config.toml
num_hidden_layers = 11
hidden_size = 256
num_attention_heads = 8
num_key_value_heads = 2
head_dim = 32
intermediate_size = 384
vocab_size = 1024
hidden_act = "swiglu"
norm = "rmsnorm"
norm_place = "pre"
norm_eps = 1e-05
positions = "rope"
rope_theta = 10000.0
rope_fraction = 1.0
qk_norm = false
attn_scale = 0.177
bias = "none"
tie_word_embeddings = false
parallel_block = false
extras = ["capped logits"]
init = "orth"
init_std_qkv = 0.0304
init_std_o = 0.00648
init_std_up = 0.0304
init_std_down = 0.00529
init_out_by_depth = true
optimizer = "muon_variant"
learning_rate = 0.0101
lr_mult_o = 3.0
lr_mult_down = 3.0
beta1 = 0.93
lr_head = 0.00743
max_grad_norm = 2.0
warmup_steps = 200
schedule = "wsd"
decay_fraction = 0.691
decay_shape = "linear"
final_lr_fraction = 0.05
batch_tokens = 32768
max_seq_len = 256
doc_mask = false
train_tokens = 236300000
max_steps = 7212
dataset = "wikipedia_en"
MLP neurons of a small language model. Each row is named by its layer, matrix (down: output weights) and neuron, and shows model dimensions 0-95. Each number is 500 + 40 x the weight over its row's rms, rounded and kept within 0 to 999. Numbers have three digits each. A neuron's up and down rows have the sign that makes its largest values positive.
A block is one neuron, or neurons of one layer that tend to fire together. After each block is what it responds to, as a language model described it from the Wikipedia text at the highest values.

L7.down40:495480503517454413486508477514448513413547506488532560452466443447482491475441528482549516488457485501453479444532520466519503547469488479416483461538566496508563555467545494438527479554472542495530456508504475520510516489498513476561484495481508600531459511498474524534514560508547598490
L7.down148:570535521501542492501464443487437508517463429499507498488499429413475431529450556453555512481415505495422475520503508512430540464485465475480496483532496446463477561443453535525533551483396564492570422613551422529503424472493460473558480501514472475554548520405517469510535492536470483565
L7.down172:542486478511421546524552487545504515508478365516503469555488528578481555443496524436551525521506502488491474538538509508515529473506512481524546500529540533477504534484476585510496506481490453430598547472491448495436510577487527486552517479512477462547455538507474518503475509371524535524
L7.down175:477480483565485522462496503507508502512563528470473524444485582493528491466512466478503459496495483437505525512464474470507533514531490505517570454452473508503514558459541560491495514466503465493503460464558476539532550563557590506546446481491574475474511428528422553496484578478504541422
L7.down251:435496497527500465523499423507496487601516370507510537406574472495527526547546509552538495505478532557504468493473436465463500418543517483391505436546541533533526539464529543516497584500534502501472489461491523492484493497504468475481470538519560462442547501492472500429450487513443485523
L7.down302:464507478468457478437514470573513473550579509460516477532560437541527496491519547572536425560479466495534474491474561479480464552509577468492527588508450494457512490501519535526522440446485489484562528482547444473484485400435522494441493555535493515404471513465540509463563470477589507489
L7.down309:535522476502518541508491536484525431522480493474528525567462530481499491422462473535484485480510541548464504491511413520461465474453562468479519544506506501528495515472489478504552468510488570483541506531575503586503508523515425556522520537485593481482385504573456513582519441423476647539
L7.down344:461509520505476526534480462438526446506486523518518480453467536526534527536556473496525508521461473480439589487536501494494538486523531521484516490506487445469438502494515421453547516499500444483568528487447522464561505522508518491535529524464433526458475500484498483412486478517479554557
Mid-word fragments and pronouns

L6.down166:492468519467547476470411503477462518452549425491490475398493544528521462470493448474438466585598509519448529515552448535525456510461535506449503389499473550515527523454547486485559484445520500511477421504564499512515536493542497490400528470509533496515484466492499465448448542432443449496
L6.down216:511522502481567476411479500472558518506508464512510521475492469483498442499595475533422495572526489488446541486522509500487490549513523444497519488433441567537521564454522533504520500543468544487514509465483505491515494522492545540461516469471466528529581444492421502505402522515373553395
L6.down304:486603495458491459525550489491537506504498505548473469545470479439547564434518434531500534487470535511561522488437533566536545530547519538488432450496513515555522545588493561485555533545563460513541486504461465424577478530495497496544590566496507484441526490493525458517474476484451477496
L6.down371:531513503460499494459525408426491529492495509459443476563448560531442536482521498551533401535527562577511518509493503572489434551513484429450490564462494447503508602505533485431466491479549513526520484501505549483532506466483447500514496457501457463489505533495555533405414542498499569519
Place-name final pieces

L6.down223:511617505531447512470531557540495535515635491459498476527538531561567505513442527478474536439489511435477464405452443447546485539521469519454577522510540533507500502509511507456438481470504537472461517523555556503604507537541450449497501469446524487503499497449506560472547545490541509502
L6.down240:496558474535522467447575474542516537517496485441491515448477456468544485513502504477451545488462551509506501521485545462561420507496507533457496476455508443500478507520538457445524505482502495491444448486449514510507567428483540485509539503507478479463443540513595492455475453550435495501
L6.down269:548529515484549518553513461499544561482515545497553415501514556473478494501469505490506510445446394613510509489490448472451515470459450495465459518528522507569485485457497508475466500517491520450466602501539520463550533498474493524468464484463489446499468456436516496488529513490532597444
L6.down319:441445514442497518506486397553454528557483510451518491519546517503491504451519445538467535419548445535459499544466485504455536453563525523474449415526574515493554454484449488503503578561548457439526560508471444444493528598497455501545495481410498474544471488526487507540463535506503575543
Mid-word fragments of common words

L3.down331:504524517474484468483477552421405524581560469509474460521490561517498516467613535441521573398428520502407478435502475461464499429529462508447498534497483540413451529467458484533565531463434538465489519499501498562500477478546461481501524487478498486510481406491496527551492568512420520442
L3.down351:441522498550463455427528439472502478495534594468441507477461513446520543462483614437478494491468488483489465440472454380528485392516496530524546470534484488456441495473448499516565490530519545466486447478523530469551536475519501507471467536583419420522481474491497549503496521476565466472
Early subword pieces, especially "t"/"st"

L6.down47:465516485504515518510556556467536501584517510540507454567536496492538547509455567448483514433534517513501401479496511544520504440563528492483549533526521537535502551423526455490542473505532581491527454452523476450491506473462520455499539512626478461455575492599457495544520418464516410465
L6.down139:484434507544542529502517513498424464505398423482566483417497496492569473511472487453491533542524494522488528445514558485453565533580447523510463481485540507473456585495443532481537472475504582550544445475485419429447492513533510489484493486521491574473574453442582549479488535465527471481
L6.down294:499522537523531462519561484489595446512445474500488454475527561485446471534523472480526504451431588523560460500519465489540535545506588540471460562521533461434492480525546485555462502508525482519463569493535483491506477482520466465482521470470485525496496478560517489450563543511521527581
L6.down347:542511515446440433513510483468504499474502474523480493524521533520550523539467529482521580489464497472464473447487458399494479466563467455448473502470501547523487526514540473498507529503534537472538447437468513544468458477507546534479475449527544436449468508499592468467536455530514488500
Back-referring pronouns and "which"

L3.down2:570518497444492455426445439464595545483396496477460442477474470568519472447446524469524541532498531535487545529512511559520533538450435438554432446562508439533485562457507532492510535444525479436530468449529563488544463484484442554518522530488515496509433429503459497519541506437479490452
L3.down312:525541498507508479456464517550473560547510473540468561401415451525554499547578498492471512491574508527509498557479484465448480491480548600468477549536542480475523531441548528513545498515490486477480553534485474547547438564468471498424438520480488476500567532556500497466525483374526488516
Second word-piece after initial

L7.down17:552477528467511471498460522493555516550499538451568444552398506477590490417508505489427482486566454482480548482466469494498473480514536457530446565504555445526437445492523552549504555499528543475476542492562471447532537561484482532514503505440419502450526489497510469498415478558457478466
L7.down41:503513503405474476504486539535518465500529470545485540545493502537535531510582566529565473538515483488457537444493515516448519457498487552509520527465495566523456414540486618548508557570508516539510485487509576561466534509510536559425567449492483462523510546488473464474509519501550554469
L7.down163:522458587549540524526553529545515553528515503562545545513463473530457517569504423499533523497467507543474531468479459529539501499539428585474527516433506461559476477480524484468462448451523462534508512525494527548519518519538512576428557426503520564548457578431500513518517511518532536535
L7.down224:541518518463536510480462444496531535426502528539470523546523522486502545493539537440543484561528549573492530494543512474498496518523573548482468430511444540536460462449495507471576521546516488552467517517459525474502535539506568468523448529559569524513502510497506486463458530491456486517
L7.down255:441480547516544453481434522495517441394482544534568523503471514489469477535514512557475487431565505508490475485489503455456525467484442532500496473522499530501507483580518540489576534476502541577515505567524436500523527519476480522454514505478504540463470472404438516447458546543452449530
L7.down272:511457504455506490562430440499531512485463410484618520544493517516473495486482544553510506484544494561459509487469497538507545509433568479481498453453453546499538526505474559494470508572460555486460499591541492512513446488474505510509493557568508454426520454464466493420482559494457479546
L7.down273:468521574510546521472480503497515533487448519563505489500512531511537470461478567529510553451524574588533462420502499510480477490509515593496542502561493544455500474563518376491500473457512441499488496466588464473509489515491530488407455483495526506436577515513517479458444402444467533541
L7.down278:494548497534620509512461515465468500520483503456577438503513544465534470509472530460534488589506458401509490527478437483529507548520541578505486515514501457539494574553545466498461437472544568498475478485551531481525518479473548514456500493464519468491532524506468496510524532514432474459
Mid-word subword fragments

L7.down18:515535479521565523467485504444499499518496516505465515409509514506442395498476490498541524491530510445478559562526418504455535482531483506586548502491475493537532484486499517558504429371439531581543512508525584504506513498570472543501461514487550462468487520500568497456526470529440487543
L7.down28:465576496535503527535532457464499528526548470544521514514515534477539498519525523508524536465523443455541506515506478477527587523496475538485514451470572462520521494468471415519528485513492488481495504514480553460530475517499501534540521550535416588506492539506502511496465521471553560502
L7.down171:520512498503439406550508461507520493510455415528458530557481472479479461466451510526487447445484555448546548487519435428485514573519431460613550504514543507493514475571471510532516497496532542514403506502479524521486524565495471549520435504482492499488520464507534519483510483566431504513
L7.down260:482500505435477517538548471548566478510487504470507590457549486482568509447468493566508474492498569514509512501417492454472482528546494506440493454541473589506495494500458543518476520520474497466589500554509477478483520534591500481532499476477453480489484485487452461514462501477501530455
L7.down307:500531579472558452521421451425401504484551601440539586522493428503513532448512481541463485496420467478480433475501516487508547432464569569520505412442511553497476449473469538488514499484511552524544523561514523484563458543474557468511506531495535480480481541468426492513556486575476463506
L7.down335:498439511490519508377516513543427498402568554468440482512478506484486479421568501498463537478506505490550423450497526476512477490547506499531474416502466522537548522470501487499489447583523406482475485489543520506486547517536460571432481514461414532490446475554512407483464491503521562483
L7.down343:498477422499533528440402574500520482492445580511496480451529412479546529475478542544470470493542442445520531549498519441502465533479517475447555527523528524509510518502433489490461479494498568476493510547494590584531522534461509476510468563472523489587513511459406501508426507461501451429
L7.down371:412479474575549476419558436518483504595535475446482408494538503492544460511452519473489505467533509523525490472550554586480513497476524472494480450549505599496511415527429437467440513595476510514517493451509468507477523512475458466509497453538470539545520461523482511527507476554525479594
Mid-word fragments in split words

L7.down78:526417478515499436509484509495465466548469529504520566505485557474512500477502528483564488565529532455413519495511479549487511453535494509443470424427490524499524463506504459466505499493558515550569554458453475477500525516472495467524476497456538517505498444517472435515450516547461535485
L7.down98:436542509467475548442495461455509456558459552433441533436557483508520552535539554454533524480500496551513475446427458554493495487454516493482430486484507453448440460462569507529541500432481476535450545482459504529512531464493483458433543450418465602529534517486567507530532520512529579538
L7.down99:501538423548531498510533462507506543518464539563535462546502504488502488567479466474514550505514512493495531544551488443519545557506520453457496552471500536477457524557494504484464458565586516505524419461497413462452555422540456492535449511467470440432555508484540525556559519591456495505
L7.down181:502548547469469472560467482545515508479450446483497459462530526485516526422509467515508562465490525554515536532531488482496532508473452510528575447466476485494481490482547504546554457477547466465454496581499546546523459528523502551540483523483484511504563511581486472480411503454431495524
L7.down241:531501478511462485491474443492473457473497555451474454482486514501458424459473529531434472509519491533498473513555508490485479450437491458514505473500523449484492499609526505574521427514610473477525508520467503556467456395488535473480504577448567479471475537496481498486508539468527557511
L7.down263:471455491615474540534550525525418464538511478510516492512498507404454519406542461469537537482493550554447455530464494484484542431504509513511562491527494482483518483456477497468489613548475500501520501480509570497530471462554528539436576500477510450515514492489504530421443459539457484473
L7.down331:531535529478480423516536436470549523468448504507526504460406536505484516445486576561498473417580512480510472525469513491479447491463474552541554440475481484514559452525559504463532489447541425550485595490503491480421466489521508500450499460459552541443516507499522505504492437439499556565
L7.down345:529560441436471414583466499536499497565484581478462442446527429444516510492528460541480479561521558499552545478518486478501450454487543456518480513515493536541439446507505500462497544483505446473527527458532582452543537478528506477417522520502423506547507492430505540503534459504485427500
Place-name final pieces